config.toml
d_model = 224
init_std_o = 0.0334
warmup_steps = 204
decay_shape = "linear"
final_lr_fraction = 0.1
MLP neurons of a small language model. Each row is named by its layer, matrix (up: input weights; down: output weights) and neuron, and shows model dimensions 0-127. Each number is 128 + 32 x the weight over its row's rms, rounded and kept within 0 to 255. Numbers have three digits each.
After each neuron's rows, "fires before" lists the tokens most often just after its 100 highest values on Wikipedia text that the model never trained on; "fires on" lists the tokens most often at its 100 highest values on Wikipedia text that the model never trained on.

L12.up552:058114163106171102072179164145127126101093175141146113094073157123114149151200103179099241122087129100076126130175143109130141104075166140121167110109105211157127103078159131180118121107138146122130111096164128131109110127130153143188142162148108133122116140089135157189133101127110091129109147091114188162169085135131083115172141094156191186123111109147080155081161154108079137098086
L12.down552:159124119148086107166131173118115105143114106112102130148147159201136096118146121093162135137102152143110067159120139129145150177148162168081133131134151162169128079126106117148104130132158148131112159131141164102177149129091137131120129132089124142118162086073068125108145164126135084119118166100137174180147056160114110104109125120087145073170127180125133082118100154128086168129133
fires before: "1", "2", "\n", ")."
fires on: ", ", "ologist", " in ", " March ", " In "

L10.up677:130134179186187095123148139121093103152141130139150088117120168126088113101063182113157113126189108135122128125146091167162148119146139167112194133173082126095091146168120172112113116117103143094076087117177160111175103108126147158136128127125110140141147095104184160097219112079174121099162138209145095147142035083120078143213080108094110107106132134118095149089098084126118126105093
L10.down677:163164154102135063089134116158107138135088178125105140092126192123101105089222138093126174134139103130148068171114139166150070149146178075067122110178151090144185108106141143140101141121087125121142135121116129107156087151179127128191091133163134153132047153097039083163111160189088164143132163108128159119093096107134104174104129130119139121160130153045145110105106101070190131098159
fires before: "1", "2", "le", "iel"
fires on: ", ", "re", "our", " February ", " March ", "an"

L6.up824:128133158144157120110159112069113098158139127171119080138181157111122099082084136134168174153126125178141117113132117130076137101101138151101164164128097138066100093161110112139154039134115135103165100167129102137086181142098163126182159076175104157107153141099093128151096149134119121125184123115154138161211110145170026119157178134090127110129063192085127115126136115058090135115183
L6.down824:118121176189112103113116147102146136094091185127173150132106068075141142115151162119167097074156114092109094125097142124161155119184138108146139161144127159158114122116200130142124157124086119130137141090115104154156111223107125112073128088139179107133115096100197160080112152150086113119147207100095121159151056145160181166126079170113080108137166100128108105127064113138109166197077
fires before: " | ", " ", " | .", "- ", " |  |", "\n"
fires on: "\n", " / (", "7", "8"

L6.up267:158161114110130108066120138123210099123167082139082153097149127128113090097119100156111129150118170152170154097129137139130127082110131135155226166131114064137113176078128116180156154150138116133132126126125148059107132162160131092113120114124143139164124138116079156161138080126088174109176134147100179117148141107111121121085087084041166153198036150099154114111107126100082113126132
L6.down267:071113111217099154111139115112131150080078131088188131132105173087090120098133173112116132170145091166107099188147140141140145130123197119109161102102113094106099128087156118101152161090130109136141163123148106117141171150096128116119117039140122105150152177123125138173128143116071065111126169090121155140178141133166112132147154166123113183175138166078114137171095143158115120140116
fires before: "\n", " |"
fires on: " |", " |  |", " | ", " | Notes |"

L5.up217:113143149123140109083143107141143140140114135084185089144134180151108153099122105204073153070124133161046087115092133133194119124102099161128237167158097184099168150159124165128117111130105154113170087082154134092090097103124125104079057142139226130104194092110136151105132083181147183100107130149161126118122145124208096088127120095127171126077143138106127167162130120118098105132144
L5.down217:087176100111179103103102116084172129086096119169157061141116098156092117125155140151143112070138149092092113190157090111136165124192154129119127098138121139159109199131083085107171141183122069091134100125159184138106137102152140140181144157172103157094114211102106136176156151143133119154147165098148130169140136114198147070167148136125125122128116145130085095182146105131156121110078
fires before: "6", "4", "1", "3", "8", "7"
fires on: "1", "–", ", ", ":", " / "

L5.up128:147155202184113090146101057061184084154149137175102150118138153120112110141091112165134122145144133185142126158147111146100132106076088110156152077156116157163053137074111121120101155109109085172153182138119167060076157139176124128153156142100132098132113061123059171147120127158132173091209152107141157099182148150135078136148113103096150147114102168115074156105133132081123176115149
L5.down128:087101118173033144150145078071145138117138150091168108114131159127080107151193156131115132142087103124098120114133110121135121139095112052111128132110122111093127098171109118139128081091121139164139148154207080187213156093110106095129130092172101072134152122121061182197106095158084127116006141074154176139145098092167092176139119113094155135164149164106181126162136150097126151166124
fires before: "\n", " |"
fires on: " |", " |  |", " |  |  |", " | — |  |"

L8.up252:148167098152121143077098172114146118167129088209123099142104148143110079134114181071122132111104103126152093177132063166204118134134110180134154122130138074176163183116070113099148105085115165103160082199141145114139149164129131134162131078135125073133056156163181117108126121146128118132121150134052123137142072103147114097133092103160082074167102113198064166159124121091131093070095
L8.down252:110101142168205098088084060084126055150128076107165114134147149115123127092096122058109170115141088107113125155113169177136179116166146185073087156174149123143100123123116143125145131103130108098177135109168085127136150157098116094150137066154112105107144118111091146086176145184195097164180117161119138120127070178185142237126142121140149125080132072119125136144110117123154118161137
fires before: "2", "1", ", "
fires on: "ir", " January ", " July ", " February ", " May ", " March "

L5.up815:125168183124113055093130124099134084206168168147076100084096148075103147130154126152157129102112207178148116162125145114090106114112072123138158165125129104127136133107117127154144115126110136118119128095176118106103095145172151119132201100070145136143103060073101103160161111179145141090196122125103117108165126106178101089112155103047096103150109124111127145117144114097133145058157
L5.down815:069178087176053153089109112102117159069126095076167137115121115135115124142177114190139109173143085142107101133126122122131119099109153085133130083090124159121095169118119107156134095077099133159179211144157133122194196070112128088126094121143161071120171075121124195150115106123105177121091129125094126120170115110199146099144130102132141155137156150113189109158160126116137143160114
fires before: "0", " |", ".", "1", " | ", "2"
fires on: " | ", " | .", "1", " |", " |  |  |  |", "5"